Weights of a small GPT-style language model, trained from scratch on English Wikipedia: a variant of Adam for these matrices.
MLP neurons of a small language model. Each row is named by its layer, matrix (gate and up: input weights) and neuron, and shows model dimensions 32-159. Each number is 128 + 24 x the weight over its row's rms, rounded and kept within 0 to 255. A neuron's up and down rows have the sign that makes its largest values positive.
Before each neuron's rows, "fires on" lists the tokens most often at its 100 highest values on Wikipedia text that the model never trained on.

fires on: ",", " (", " who", "),", ")", "."
L9.gate472 [119 149 157 152 118 126 128 122 169 131 106 121 140 156 106 161 164 129 103 115 154 126 183  94 164 106 141 128  86  99 138 153 173 124 147 145 143 129 157 107 128 181 138  97 118 128 131 162 121 135 129  91 113  81  76 205 134 153 116 124 122 128 166 147 112 127 100 128  97  94 123 119 123  89 103 145 124 126 129 160  89  95 149 115 116 137 174  87 123 125 146 137 149 124 117 162 105 100 148 161 128 139 137  91 156 137 142 122 144 129 143 142 119 182 120 151 151 139 116  95  81 149 121 126 101 157 131 107]
L9.up472 [120 131 188 140 139 113  94 150 149 131 148 117 127  95 117 191 135 139 138  97 145 133 147 166 130  85 135 147 145 141 124  91 152  94 114  97  99 123 178 125 126 128 108 149 129 111 128  82 110 102 102 120 147 115  94 145 147 152 111 143 120 123 120 115 131  93 122 170 132 136 170 157 140 116 125 139 170 103  98 133 126  91 122 108 132 104 138 114 181  84 170 130 124 118 104 144 157 130 157 106 130 115 156 112 133 136 152 141 118 130 142 126  79 131 148 146 142 131 101 101  96 184 152  86 159 163 107 168]

fires on: "s", "e", "is", "ed"
L5.gate293 [160 175 118 122 109 139 134  63 117  96 124 136  98 167  81 137 135 131 126 141 164 126  83 123 117 113  98 147 115 134 115 131  93 133  95 141 134 152 167 162 139 125 129 152 162 123 113 106 129 128 160 135 156 169  96 142 103 125 124 128 169 140 155 112 108 127 154 108  89 119 136 185 107 102 152 146 114 116 101  96 152 181 170 142 130 105 130 127 109 112 134 101 156 117 112 111 105 137 149 166 117 156  95 137 151 107 122 145 157 156 126 121 107  98 162 124 153 101 145 123 102  95 143 147 180 114 175 149]
L5.up293 [147 125 119 181 101 140 140 145 149 125  99 116 131 123  71  80 118 165 117 131 129 109 103 127 127 134 131 136 133 111  88 139 168 145  99 121 105 178 124 157 138 114 164 110 156 114 156 108 113 152 166 161 115 138 110 128 126 131 136  77 120 125 122 107 161 162 126 107 137  83  81 163 131 150 129 116  99 146 150 160 105 136 113 114 139 131 139 115 133 107 153 128 123 136 137 146  66 151 152 138 123 119 129  93 177  64 150 153 166 153  99 135 124 128 104 143 142 139 161  98 100 168 118 157 144 136 122 153]

fires on: "ic", "tic", "tur", "us", "vic", "ter"
L5.gate505 [133 135 151 159 123 145 124 115 151 121 119 139 188 100 150 119  70 120 114 132 179 161 120 150  73 123 118 140 111 128 129  95 123 109 146  71 148 140 159 186 139 160 144 128  94 147 131 122 137 120 141  98 134 124 114 121 148 167 106 169 163 106 166 140 123 136 160 143 133 106 111 153 167 117 144 116  69 120 105  80 148 119 129  97 176 131 123 150 134 157 111 176  83  95 120  96 158 133 109 117 134 123 155 154 150 113 161 136 154 134  93 115 149  98 150 112  94 130 132 114  99 153 150 144 130 169 173 125]
L5.up505 [138 125 158 139 144 115 141  99 145 154 135 126 137 123 132 155 125 134 122 144 174  99  66 130 144 119 156 107 111 119 137 131  85 146 130  84 153 101  84 137 101 112 115 153  85 114 152 128 141 136 124 104 115 114  68 138 172 111 120 134 130 171 108 138 129 133 180 107 164 160 127  89 145 104 115 152 135  75 131 127 126 125 127  66 110 128 128  83 122 182 163 102 125  85 149 109 144 161 130 116 123 123 132 134 142 110 133 143 134 128 143 108 116 153 111 119 146 134 169 114 167 169 124 117 121 141  96 116]

fires on: "s", "ed", "e", "me", " career"
L3.gate72 [140  99  98 153 142 112 116 139 181 135 113 122 114 123 132 105 119 142 136 187 132 116 129 135  99 108 107 138 103 134 124 125 136 165 119 135 130 122 164 173 123 143 151 118  99  87 113 117 130 106 151 104 134 145 121 118 118 118 136 133  98 118 174  96 138 165 143 164  85 135 144 168 136  74 141 147 109 147 116 122 137 133  98 114 133 142 129 169 154 143 134 117  99 119 123 106 152 171 152 149 164 137 116 124 117 111 180 166 133 127 118 125 104 125 120 149 126 159 151 185 111 127 112 174 110 148 140 109]
L3.up72 [116 168 121 148 104 100  86 118 106 127 148 154 151 152 106 143 138 123 100 129 134 107 128 136 146 128 102 128 146 126 115 106 108 153 104 149  86 149 116 106 139 145 156 147 105 132 190 124  84  91 110 126  61 107  86 104 113 152 133 126 145 125 146 179 142 120 124 127 164 128 143 125 109 102 114  85 141 120 130 126 112  81 114 116  99 119  77  81 144 127 109 142 119 110 143 127 158 125 163 113 101 108 138  81 115 113  91 146 164 152 145 121 156 123 160 172 118 108 138 122 127 135 110 145 139 154 209 136]

fires on: "-", ".", "ant", "on", "ent", "'"
L4.gate183 [ 99 125 163 135 151 116 107 153 131  93 179 123 142 143 154 126 112 146 110  95 222  95 130 122 157 151  81 124 109 108 146 161 145 107 155 135  78 125 152 130 120 126 126 134  98 111 146 125 116 151 137 124 122 159 129 156 140 124 151 116 117 106  94 132 106 131 119 124 119 114 160 122 142 181 114  94  90 147 100 120 141 105 186  95 145 139 160 129 112 138 113 163 134 137 111 150 125 114 103 140 111 117 132 130 110 123 112 116  92 146 177 164 163 145 142 134 121 165 119 128 136 159 109 126  95 126 103 107]
L4.up183 [123 143 148 125 123 135  98 131 128 159 102  63 147 111  87  92 137 144 156 125 118 150 131  80 108 125 134 120  91 125 125 161 123 103 157 148 128 125 109 122 117 148 106 151 114 165 110 115 159 136 147 130 104 139 118 148  96 132  99 139 142 141 149 154  80 141 128 129 151 140 146 109 117 138 155 146 135 183 142 124 188 139 136 126 154 154 132 141 187 101  91 100 128 103 142  87 121 116 137 101 145 152 142 162 172 144 117  97 125 185 139 176 111 139 133 143 137 133 121 128  74  95 111 126 131 140 193 151]

fires on: "s", "ed", "d", "es"
L4.gate161 [135 157 148 144 143 161 169 137 137 145  93 183 165 127 100 140 110 158 104 146 104 124 128 125 111 148 105 168 109 136 117 122 103  93 110 114 159  77 144 135 116 168 134 148 116 129 123 135 101 141 168 127 124 144 121 123 141  92 144 173 172  72 160 121 118  88 176 103 123  66 116 144 174 135 147 132 115 139 115 117 138 131 155 106 129 134 127  85 169 132 111 127 115 120  93  79 166 158 156 124 122 124 102 123 120 117 128 152 143 147 152 175 162  73 134 132 167 110 153 127 148 162 142 179 137 152 132 126]
L4.up161 [134 145 147 137 125 151 114 130  88  98 152 104 113  92  96 125 131 128  95 124 154 120  88 126  92 127 115 123 151 184  96 133  95 140 123 120 150 133 131 146 117 129 142 157 150 121 151 139 120 141 156 120 108 143  95 113 124 113 148 146  80 129 186 144 169 149  89 116 152 135 138 137 135 189 107 130 195 156 146 104 101 118  99 129  85 146 101 136 141 118 151 116  86 142 126 147 136 115 161 122 118 105 119 133 160 104 146 175 167 124 129 133 134 110 140 160 130  95 141  83 117 143 170 147 159 145 131 158]

fires on: " who", " Her", "er", ".", "y"
L8.gate422 [137 131  83 118 104 113 113 115 120 156 138 121 148 110 120 145 121 130 175 132 142 162 151 142 167 129 127 131 140 175 113 109 141 133 140 168 130  91 113 116 135 142  87  75 122 129 163 139 112 114 143 135 167 136 114 117  98 118 126 150 189 114 156 147 109 129 129 118 129 122 149 133 109 126 119 116 113 119 108 170 124 158 125  74 123 139 158 116 128 126 133 142 103 119  77 181 139 152 183 160 130 173 138  98 162 128 123 130 125 134  84 113 115 165 142 125 133  89 106 129 117 132 167 161 111 139 133 176]
L8.up422 [154 108 143 136 118 144 143 125 114 120 125 103 143 107 116 180 132  59 124 132 160 154 146  73 118 117  97  98 118 174 131 115 131 146 120 124 117 112 136 107 131 201 100 131 155  80 137 115 134  82 110 101 113 116 103 124  86 128 127 141 129 143 145 163 135  83 120 121 161 141 124 174 154 161 131 108 128 140  98  86 103 112 141 176 143 122 173 108 168 158 109 135 132  99 140 115 137 126 110 121 142 143 106 139 132 158 144 133 146 153 118 148 127 148 136 119 112  79 111 160  88 100 149 104 154 155  80 147]

fires on: ",", ")", "1"
L9.gate228 [120 114 142 159 127 150 138 116 142 119 120 147 184 152 117 169 110 110 101  96 146 140 145 127 115 106 156 141 146 116 158 126 107 125 148 129 121 159 121 137 111 113 157 118 113 122 128  99 111 115 156 105 139  95 114 147 137 159 117 159 101  91 139 133 147  93 140 139 113  83 143 148 151  71 135  95 126 184 146 158 136 136 190 149 125 146 135  97 134 128 131  89 151 112 147 152 106 140 135 182 137 124 151 129 164 148 133 143 131 104 114 121 116 126 105 128 106 112 118 138  82 132 127 140 147  99 116  97]
L9.up228 [121 157 128 140  93 168 155 122 135  90 160 158 164 125 162 138 111 148 144 115  94 119 131 153 111 116 143 114 152 144 156 103 144 129 103 148 113 161 114 147 113 102 174  97 139 112 113 117 149 117 121 106 130 137 118 137 113 116 149 103 136 132 170 137 150 172 118  92 162 138 116 109 144  95 133 107 128 134 116  91  58  95 119  97 132  93 159 123 123 104 105 136 128 146 144  86 131  92 142 155 146 127 120 118 135 115 114 145 105 136  96 147 101 110 152 165  98 119 158  90 111 119 148  95 134  89 108 199]

fires on: " is", " were", " has", " are", " of"
L9.gate360 [120 117 114 136 103 169 182 123 191 106 122 133 130 132 142 149  95 119 101 103 115 153 118 106 119  82 139 175 126 153 137 168 134  70 105 113 152 100 164 165 134 114 138 140 142 142 105 136 129 172 110 172 162  99 141 143 169 146 158 155 130  93 123 127  93 129 140 120 121 125 110 129 150 118 130 106  89 154 143 185 153 122 156 119 154 172 150 121 136 167 131 142 135  85 166 152  98 148 144 142 148 162 134 126 132 151 104 137 107 149  92 167 116 159 118 120 125 149 137  80 109 137 118 106 110 138 148 142]
L9.up360 [113  79 116 145 100 153 117  87 141 107  83 135 123 150 108 132  92 126 116 102 109 130  98  90 157 132 173 143 175 198 135 131 174  94 123 141 138  94 110 187 144 102 155 135 127 155 122 120  91 129 155 165 149 137 108 104  97 180 145 123 115 140 172 110 104  91 142 148 103 150 107 157 126  98 131 181 108 146 159 132 151 154 143  56 153 153 141 141  93 143 127 132 123 110 113 134 124 162 135 115 103 140 140 150  94 119 112 127  89 131 119 146 139 162 129 172 110  90 117 108 133 133 155 137 110 156 137 117]

fires on: " a", " (", "==", "er", ":", " New"
L9.gate151 [102 101 108  87 131  88 107 133 141 124 121  79 119 118 115 153 130 111 143 170 108 133 171 124  94 100 156 136 147 106  80 125 122 106 123 113 135 118 109 211 123 121 107 133  94 132 113 146 120 153 111 132 132 142 133  92 132 130 124 113 115 111 125 166  85  84 154 135 139 185 109 104 130 123 143 119 132 173 154 147 129 117  90 169 118 157 192 129 126 118 113 132 144  83 114 150 110 118 177 162 105 120 137 130  92 113 103  94 128 138 132 135 177 138 161 130 145 144  96 135 144 156 156 103 140 134  90 140]
L9.up151 [154 157 139 145 131 131 104 136 110 113 129 108 112 160 128 148 155 165 120 118 118 112 152 158  93  86 138 159 111 169 137 119  98 116 114  73 143 161 167 117 146 158 146 155  96  96 112 156 114 185 144  91 149 120 125 103 124 135 113 134 122 128  91 140 134  87 152 182 175 107 149 207 113 177 134 124 151  99 111 152 125 120 136 134 109 101 179 105 121 145 145 163 105 131  93 159 130  99 149 105 135 119 158  99 144 127 148 132 108 101 168 110 117 159 117 149 114 153 119 135 122 127 163  97 157 148 103  90]

fires on: " mi", " south", " north", "ta", " west", " of"
L3.gate76 [123 127 149 110 102 153  88 162 109 118  97  68 137 185 126 116 113 161  59 118 144 101 179 130 108 148 157 132 138 114 158  80  90  75 144 111 121 167 132 127 129 111 126 156 149 115 139 132 108 133 116 144 140 157 135 137 129 125 120 142 153  93 109 140 144 108 155 169 123 123 128 118  99 109 135 121  97  99 118 170 122 157 132 120 126  99 116 136  88 135 130 109  73 138 139 181 134 118  87 109 148 119 156 150 121 145 100 138  86 121  93 140 139 120 120  95 166 125 152 120 114 161 130 169 101 123 101 146]
L3.up76 [174  83 130 132 138 165 156 112 126 100 126 116  94 108 138 124 100 135  94 124  77 155 106 111  83 122  99 100 117 121 137 113 111 117 152 108 127 117 126 171 142 124 130 102 161 166 101  89 126 173 150 163 131  89 135 152  80 173 144 109 142 124 152 126 155 104 154 139 145  98 138  89 121 182  90  87 133 160 108 164 127 130 129 149  81 133  66 130 133 139 132 134 150 122 141 152 109 117 106 129 108 153 175 138 107  95 116 127 160 132 106 142 133 108 101 130 116 120 120 136 105 114 127 137 131 138 140 123]

fires on: "tic", "ian", "n", "ic", "can", " Total"
L4.gate195 [146 128 158 166 185  97 137 125 144 136 155 114 183 146 163 112 105 134 120 119  93 125 138 120 122 137 116 169 108 104 153 106 202 124 127 124 104 106 155 124 101 166 139 131 119  75 133 129 122 117 139 109 116 129 156 115 172 100 104 121 141  91 153 181 142  58 140 130 111  63 135 157 153 118 126 110 114 141 140 115 141 130 159 102 132 151 109 122 161 146  69 131  96 140 134 144 117 113 137 149 137 110 132 125 141 129 118 129 145 116 145  99 136 162 130 162 119 125 112 143 113 132 104 164 137 119 110 123]
L4.up195 [102 133 130 128 103 146 141 169 131 139 130 119 165 101 119 125 103 155  97 107 112 112 124  94 145 103 141 100  78 122 150 104 119 116 108 133 135 138 121 151 129 155 128 136  98  88 127 159 142 105 106 110 144 137 157 129 158 152 127 160 111 130 118 161  93 102 144 102 138 122 110 126 128 125 143 144 127 107 129 135  96  87 172 111 114 194 104 112 162 154  88 119 120  98 156 107  67 135 131 155  91 151 132 130 150  76 156 137 162  82 152 114 133 118  92 174 147  93 175 130 108  99 133 138 143 175 167 127]

fires on: "di", "ni", " to", "zi", "min"
L8.gate200 [136 163 140 120 143 116 115 102 147 171 133 114 179 104 112 184 121 129 102  98 115 163 133 136 135 165 109 183  98 141 128 132 149 116 115 161 121 105 115 155 125 197 158 185 110 116 146 140 118 111 127 118 126 109 129 105 105 125 148 150 150 115  71 129 118 161 128 125 156 128 109 145  96 122 128 115  92 130 111 166 115 134 137  99 160 122 138 136 119 164 129 122  95 139 159 148 154 180 123 184 114  87 145 106 132 166 141 126 126 162 167 125 138 122 165 103 137 128 118 122 115 122 147 133 124 126 135 146]
L8.up200 [112  93 120 154 154 126 123 115 106  94 109 123 133 137 123 126 125 128  89 116 107 175  96 105  75 170 129 119 118 124 155 117 132 130 127 172 174 112 150 123 128  80 122 116 160 163 118 127 127 139 121 127 133 107 107 133 114 132 105 173  95 113 119 125 113 128 131 106 135 156 132 127  98 146 158 109 166 118  99  54  79 147 112 102 121 122 135 142  92 103 136 142  52 148 162 118 107 144 122 142 110 134 131 101 141 123 131 121 118 157 131 115 134 139 168 138 133 134 135  80 109  85 127 132 144 109 147 115]

fires on: " He", " was", " he", "He", " as", " and"
L8.gate463 [100 139 128 121 134 153 106 142 148 177 105 146 116 159 172 133 156 156 166 160 133 119 111 161 158 156 175 138 101  78 136 103 102 133 114 130 138 106 134 123  81  94 113 165  71 123  91 107 123 137 123 142 127  90 167 110  91 160  98 104 184 117 135 162 161 116 113 118 138  89 128 141 116 108 108 113 113  91 134 138 117 132 108 117 121  93 136  93 130 113 134 161 162 115 110 149 113 134 115 137 162 108 125 127 120 175 146 124 127 128 147 109  90 138 135 177 114 131 156 116 159 156 126 169 132 126 134 154]
L8.up463 [123 122 145 126 128 119 140 192 111  79  99  93 113 145 108 128 132  72 129 131 131  95 139 131 154 121 135 103 171 125  92 136 117 137 166 158 114 112 152 129 151 102 167 122 128  78 146  98 113 105 146 118 153 117 122 168 108 103 129 124  91 109 119 135 141 120 115 117 153 102 126 126 138 125 133 155 169 149  83 102 101 143 125 149 154 154  84 113 142 124 108 160 144 120 113 122 154 137  83 153 114 135 158  81 125 138 139  82 133  86 133  67 170 140 133 133 149 128 110 161 155 172 175 145 155 137 166 114]

fires on: "0", " un", " dis", "un", "Un", " Un"
L8.gate484 [152 100 116 162 119  98 106 156 160 196 134  97 178 137 141 103 107 127 135 101 145 148 100 118 131  92 106 108 113  87 165 152 125 145 118 104 119 112 137 134 120 117  90 107 107 138 126 133  90 114 150  85 123 134 156 118 114 137 105 113 133 137 123 157 113 158 121 113 129 112 153  76 152 110 109 140 142 125 150 125 127 130 149 116 134 148 106 155 123 137 111 138 123 130 162 125 100 123 126 138 102  87 152 151 136 117 183 160 138 138 137 103  75 159 184 102 112 172 152 145 133 107 133 167 155  99 154 110]
L8.up484 [ 98 115 113 105 150 108  73 119 141 124 131  76  96 130 126 138 110 149 137 116 150 119 125 111 159 135 134 150 123 119 153 156 135 140 136 123 120 158 135 162 128 100 119 128 167 137 136 162 170 111 117 149 129 124 121 151 119 166 140 135 128 125 140 134 123 108 178  89 118 120 131 139 128 139 153 118 131 117 112 168 132 159  67 143  92 128 123 138  93 109 140  96 186  81 143 129 150 107 133 129 148 147 102 131 121 130 163 112 153  80 101 115 165 214  96 139 115 147  74 128 132 174 146 126 106 127 128  71]

fires on: "ia", "n", "ian", "um", "a", "i"
L3.gate195 [118 141 129 155 111 179 128 137 129 125 160 142 151 126 138  96 100 158 125 148 153 156 121 137  97  75 160 108 111 114 135 103 138 163 102 116 118 191 158 150 125 156 135 124 129 122 134 122 130 119 125  97 156 120 143 147 132 124 107 155 117 156 143 171 146 117 123 147 131 122 143 135 104 148 107 100  84 142 168 199 103  83 146 129 136 144 121 165 129 156 151 109 104 117 129 191 118 111 109 166 106 141 122 174 103 103  85 143 125 121 168 110 100 132 129  92 146  98 115 119 116 138 110 100 145 157 159 129]
L3.up195 [149 130 149 119  98 137 141 138 146 157 105 142 194 100 161 144 111 139  77 112 137 140 120  98 101 103 131 115 128  95 124  98 147 147 101 114 139 151 120 122 139 172 134 140 134 107 119  92  94 116 153 100 167 144 124 101 133 156 118 113 107 124 150 136 152 181  97 193 130 113 145 125 138 137 137  78  93 116 133 103 106  71 180  96 169 154 117 132 175 162 117 120 146 139 130 154 108  86 106  98 135 127 138 136 116 138 134 133 132 101 138  97 152 123  99 101 120 130 114 106  95 143 158  78 145 160 172 106]

fires on: " un", " well", "un", " newly", " Un", "Un"
L9.gate34 [125 129 113 147  91 127 156 131 106 157 164  83 112 120 150 107 105 135 139 138 158 122 126 107  99 114 108 110  93 128 173 131 138 126 136 134  87 107 121 121 141 142 165 101 184 144 116 108 139  97 189 143 139  91 125 145 127 110  91 152 149 140 118 130 121 120 105  95 106 119 117  79 143 132  94 107 145 103 170 138 146 151 133 127 120 130 156 155 144 137 135 146 121  94 105 105 104 162 162 181 168 114 146  83 151  93 142 116  87  91  95 134 124 139 144 125 108 172 124  91 114 112 148  88 109 108 147 127]
L9.up34 [104 144  97 142 115 115 125 126 123 117 108  81 117 129 156 137 139 122 120 165 127 161 117 127 180 117 137 117 118 156 164 136 128 121 117 115 115 125 125 179 136 116 153 105 153 149 141 124 101 122 123 174 114 151 120 131 108 147 123 146 159 142 101 106 176 138 128 141 129 137 104  83 122 105 127 111 156 121 156 127 175 148 122 166 127 130 165 125 145 120 166 121 120  92  78  83 139  95 112 128 142 134  93 136 165  92 117 104 136 153 123 192 178 128 100 154 143 131 108 145 159 156  95 120  98 131 154 131]

fires on: "|---|", " south", "---|---|---|---|", " north", " over", "|---|---|"
L4.gate158 [128  90 120  93 127 135 157 114 127  96 141 119 145 148 123 106 140 172  99 137 133 110 129 106 135 180 202 120 124 165 121  99 137 125 164  95 133 139 147 127 117 141 107 138 143 163 115 139 142 109 116 153 110 135 103 142 181 144 123 145 146  67 124 116 117 116 121 138  94 112 134 150 141 150  97 147  98 121 171 129 147 119 168 132  80 114 136 157 164 131 109 139 134 107 112 161 117 107 128 115 130 141 142  86 151 148  97 154 134 146 152 142 123 103 118  93 115 179 131 122 129 113 116 143  72 123 131 111]
L4.up158 [152  96 123 156 111  99 141 146 129 104 160 134  84 121 146 150 112 137 113 143  88 138 138 177  63 149 138 135 138 162 116  80 133 104 141 104  87 155 116 144 167 138 123 101 119 165  95  94 108 119 135 112 118 118 118 127 139 135 158 112 139 162 152 121 126 118 136 128 140 144 139 126 131 112 145 148 173 127 148 133 138 129 119 108  96  63 105 132  72 147 128 140 126  84 109 208 142 128 112 141  98 132  99 146  86 124 128  91  97 122 144 131  77  90 113 138 129 122 141 103 119 111 142 135 158 115  58 139]

fires on: "ma", " what", "as", "la", "ga", "me"
L5.gate355 [169 129 103 162 138 158 126 167 142 171 126  97 131 143 116  93 141 115 142 137 101  87 135  86 104 124 157 157 145 141 130 137 161 100 183 149 123 123  95 117 122  95 100 134 176 165 102 168 114 141 155 159 180 122 146 127 142 102 188 103 111 109 121 118 135 135 131 170 146 106 129  97 146 114 120 156  74 136 155 128 111 133 163 111 131 154 147 195 141 128 152 113  97 146 140 156 134 151 136 142 145 134 161 165 121 127 151  65 112 160 141  87 123 105 139 127 137 131 121 121  90 120 116 150 139 154 131 121]
L5.up355 [135 164 125 126  99 133 122 164 140 145 162 133 144 127 124 145 161 165 144 154  97 148 136 103 113 107 162 143 150  90 122 160 167 113 140 103 134 109 106 113 148 102 102 131 110 172 106 124 102 126 134 166 140 157 119 108 164 167 147 126  87 136 159 124 120 117 126 161 140 132 168 111 160 140 137 120 100 141 116 135 180 105 139 153 145 169 159 156 147 140 110 179 129 119 184 168 148 141 130  93 128 132 178 177 138  94 181  89 123 158 159 120 152 118 185 141 110 134 102 102 152 110 109 161 117 138 117 116]

fires on: "-", "–", " Mc", "'", "/"
L8.gate79 [ 83 105 143  99 164 132 156 125 177 154 130  95  97 153 170 106 146 137 139 114 137 169 109 136 131 106 141 119 113  99 103 173 189 111  68 152 106 131 102 108 109 155 176 144 164 163 130 145 126 147 143 139 111 121 170 165 152 143 126 114 170 146 128 125  97 113 144 159 119 111 145 133 122 131 103 148 107 131 147 145 137 134  88 144 141 136 141 152  96 102 163 158 142 103 114 105 116 137 148 174 146 145 123 156 139 148  98 115 104 104 143 170 102 154 116 158 147 120 152 142 136 124 124 121 101 124 113 136]
L8.up79 [135  50 155 111 162  91 127 140 140  77 110 102  96 112 166 101 140 138 130 171 105 165  91 114 106  89 144 103 119 122 124 136 157 111 138 111 112 124 114 123 125 145 126  87 156 112 101 118 130 126 153  96 115 114 162 149  95 166 131 168 168 122 136 164  78 144 145 141 165 133 128 108 117 136 144 142 117 151 157 110 121 127 108 120 163 138 164 108 138 102 142 143 137  81 124 134 123  94 100 122 140 134 147 126 120 132 155 147 149 119 145 146  89 136 146 109 122 124 163 170  87 139 101 103 105 100 142 159]

fires on: "s", " based", "es", "d", "er"
L3.gate136 [129 140 133  86 166 162 162 115 170 127 142 144 146 138 119 161 160 137 114 135 103 112 131 128 115 135 122 112 108 157  94 146 134 121 117  68 140  82 127 114 107 102 148 135 142 105 118  85 161 136 147 134  96 119  97 160 115 118 122 137 167 122 121 139 169 123 132 148 111  80  98  96 120 153 108 107 122  87 119 148 131 175  79  94 115 132 130 158 147 119 133 163  74 112 131 124  86 138 142  96  97 156 123 174 136 171 111 113 142 160 129 175 126 145 118 132 134 124 106 109 127 155 174 141 131  80  91 134]
L3.up136 [107 167 135 188 101 161 145 139 116  97  95  99 167 127  99 113 142 121 105 118 115  80 106  90 117 171 137 138 141 142 136 104 134 113 116 158  71 108  94 148 165 150 135 171 127 130 149 118 148 132 116 115 142 100  91 104 135 112  87 134 134 114 150 100 135 124 144 118 119 103 152 111 147 130 118 106 121 159 100 115 163  88 123 152 114 127 102 109 131 143 131 127 109 136 163 161 145 110 104 128 112 113 117 146 223 106 119 141 169 150 127 110 102 121 122 139 150 176 145 116 148  94 172 108 138 150 126 162]

fires on: " is", "ma", "la", "s", " Ca", "ga"
L5.gate27 [118 122 149 118 135 124 155 123 121 162  89 188 145 114 112 134 145 134 112 131 138 123 119  98 107  81 129 125 108 181 139 157 170 117 158 114 119 134  92 120 103 148 126 119 127 143 109 149 130 166 151 150 113 106 152 131 136 124 149 127 155 105 138 162 129 140 157 157 125 128 129 103 155  58 137 132  99  65 132 134 135 112 157 147 122 135 161 156  93 107 142 143 145 131 135 119 144 160 107 159 143 117 182 124 122  95 135  90 104 117 132  93 102 109 121 132 118 158 119 121 147 111 108 126  93 116  92 140]
L5.up27 [ 97 133 162 129 177 150 134 143 116 156 131 125 104 114 146 107 133 142 112 106 133 128 132 133 170 101 131 126 131 124 109 122 119 150  93 169 176 116 136 179 114 107 147 160 128 164 162  98 105 157 105 132 101  78 131 171  79 129 151  92 122 150 135 113 120 119 167 115 129 140 138 138 124 152 113 135  82 150  92 124 127 136 112 161  98 131 131 160 132 133 120 146 150 137 137 115 142  90 123 103 148 115  91 154 175  97 159  78 161 123 108 116 103  79 169 174  96 161  75 120 114  84 122  83 105 128  96 107]

fires on: "di", "ri", " a", " an", " and", ":"
L8.gate455 [114 157 146 129 141 170 109 108 112 151 114 111 150 147 142 153 134 127 100 135 127 139 147 128 122 121 138 197 101 116 101 116 132  78 103 144 176 105 102 157 137 101 143 151 152 124 127 163 136 155 138  94 115 116 134 123 131 147 119 140 129  97 101 155 121 117 128 117  73  93 139 125 165 146 104 149  93 133 116 114 100 126 130 124 110 112 110 157 155 128 100 164 149 134  70 152 126 147 171 157  83  92 108 136 145 143 119 109 139 127 129 125  98 127 124 124 130 132 155 115  93 120 126  94 100 156  76 120]
L8.up455 [134 152  91 105 118 141 102 110 108 120 135  96 127 149 110 160 133 151 173  99 107 153 132 146 123 124 152 121 160  94 101 141 128 121 128  97 122 153 130 146 118 127 111 115  78 171 143 161  94 125 158 141 110 143 148 169 135 153 148 156 107  95 129 156 120 109 149  95 160 118 100 161 121 134 150 144 106  90 142 120 102 124 109 150 176 108 164  93  99 129 135 138 107  66  99 154 130 166 110 144 118 116 126 147 131 149 117  83 126  91 131 106 122 111 121 146 119 124 131 116 149 145 151  64 105  93 132 126]

fires on: "op", "ot", " be", "at", "go", "d"
L5.gate61 [155 110 132 136 122 102 124 187 136 161 158 138 161 120 131 103 122 108 115  74 126 113 114 144 130 145  85  95 162  98 141 113 141 154 119 148  88 147 116 129 114 151 165 170 162 144 154 161 117 139 144  85 166 141 137 115 156 107 165 130 104 148 108 137 143 155 125 163 168 129 125 126 155 141 139 126 152 154 128 137  95 115 152 119 108 115 105 135 110 139 126  97 113 132  94 141 137 178 140 114 155 119 139 126  74 162 156 135 181 126 126 119 102 154  89  77 107 159 156 111  99 172 158 159 134 100 128 145]
L5.up61 [180 109 152 115 162 134 125 131 133 164 102 110 127 136 164 175 166  85 145 140  92 136 108 140 149 145 146 137 101 146 127  99 157 151 114  98 151  95 114 150 131 111 139 131 101 107 141 140 118 177  91 203 117 122 141 156 110 134 165 110 153  83 148 153 104 127 163 114  89 123 139 124 125  81 137  94 153 103 156 123  99 139 107 107 119  74 117 141 100 122 122 121 113 143 112 100 119 155  89 130 150  99 120 148 135 136 145 155 136 174 133 123 127 121 134 106 139 111 127 149 154 111 153 150 140 157 148 127]

fires on: "de", "re", "be", "ed", "le", "es"
L4.gate164 [120  50 163 102 136  97 160 146 159 163 118 117 142 128 119 111 141 164  85 110 151 159  90 129  98 120 152 142  98  99 151 113 172 127 129 159 105  77 160 126 124 119 138 160 120 110 134 125 138 130 151 167 113 144 128 116  93  93 115  99  92  88 191 179 135  85 121 131  90 122 131 175 164 126 136 106 108 142 138 106  86 146 153 125 130 123 128 122 135 130 114 113 121 105 105 112 101 122 183 108 158 109 112  96 132 140  95  99 162 118 107 122 120 101 117 123 133 123 166 110 122 142 137 148 122 172 133 160]
L4.up164 [122 160 105 128 178 150 151 119 128 125 109 102 126 102 133 158 123  88  82 107 152 160 132 128  90  94 127 105 154 119 143 152 119 125 133 121 179 113 110 123 122 143 112 113 105 150 154 114 125 149 154 121 142 149 144  94  85 117 152 103 148 118 133 159 158 100 160 120 161 113 115 156  87 118 162 117 169 115 112 112 125 142 116 105  51 108 143 127 167 116 133 168 153 168 152 137 113 116 120 141 141 144 163 101 151 154  97 152 129 128 152 113 105 126 111 150  71 135 147 154 112 143 145 137  93 117 187 139]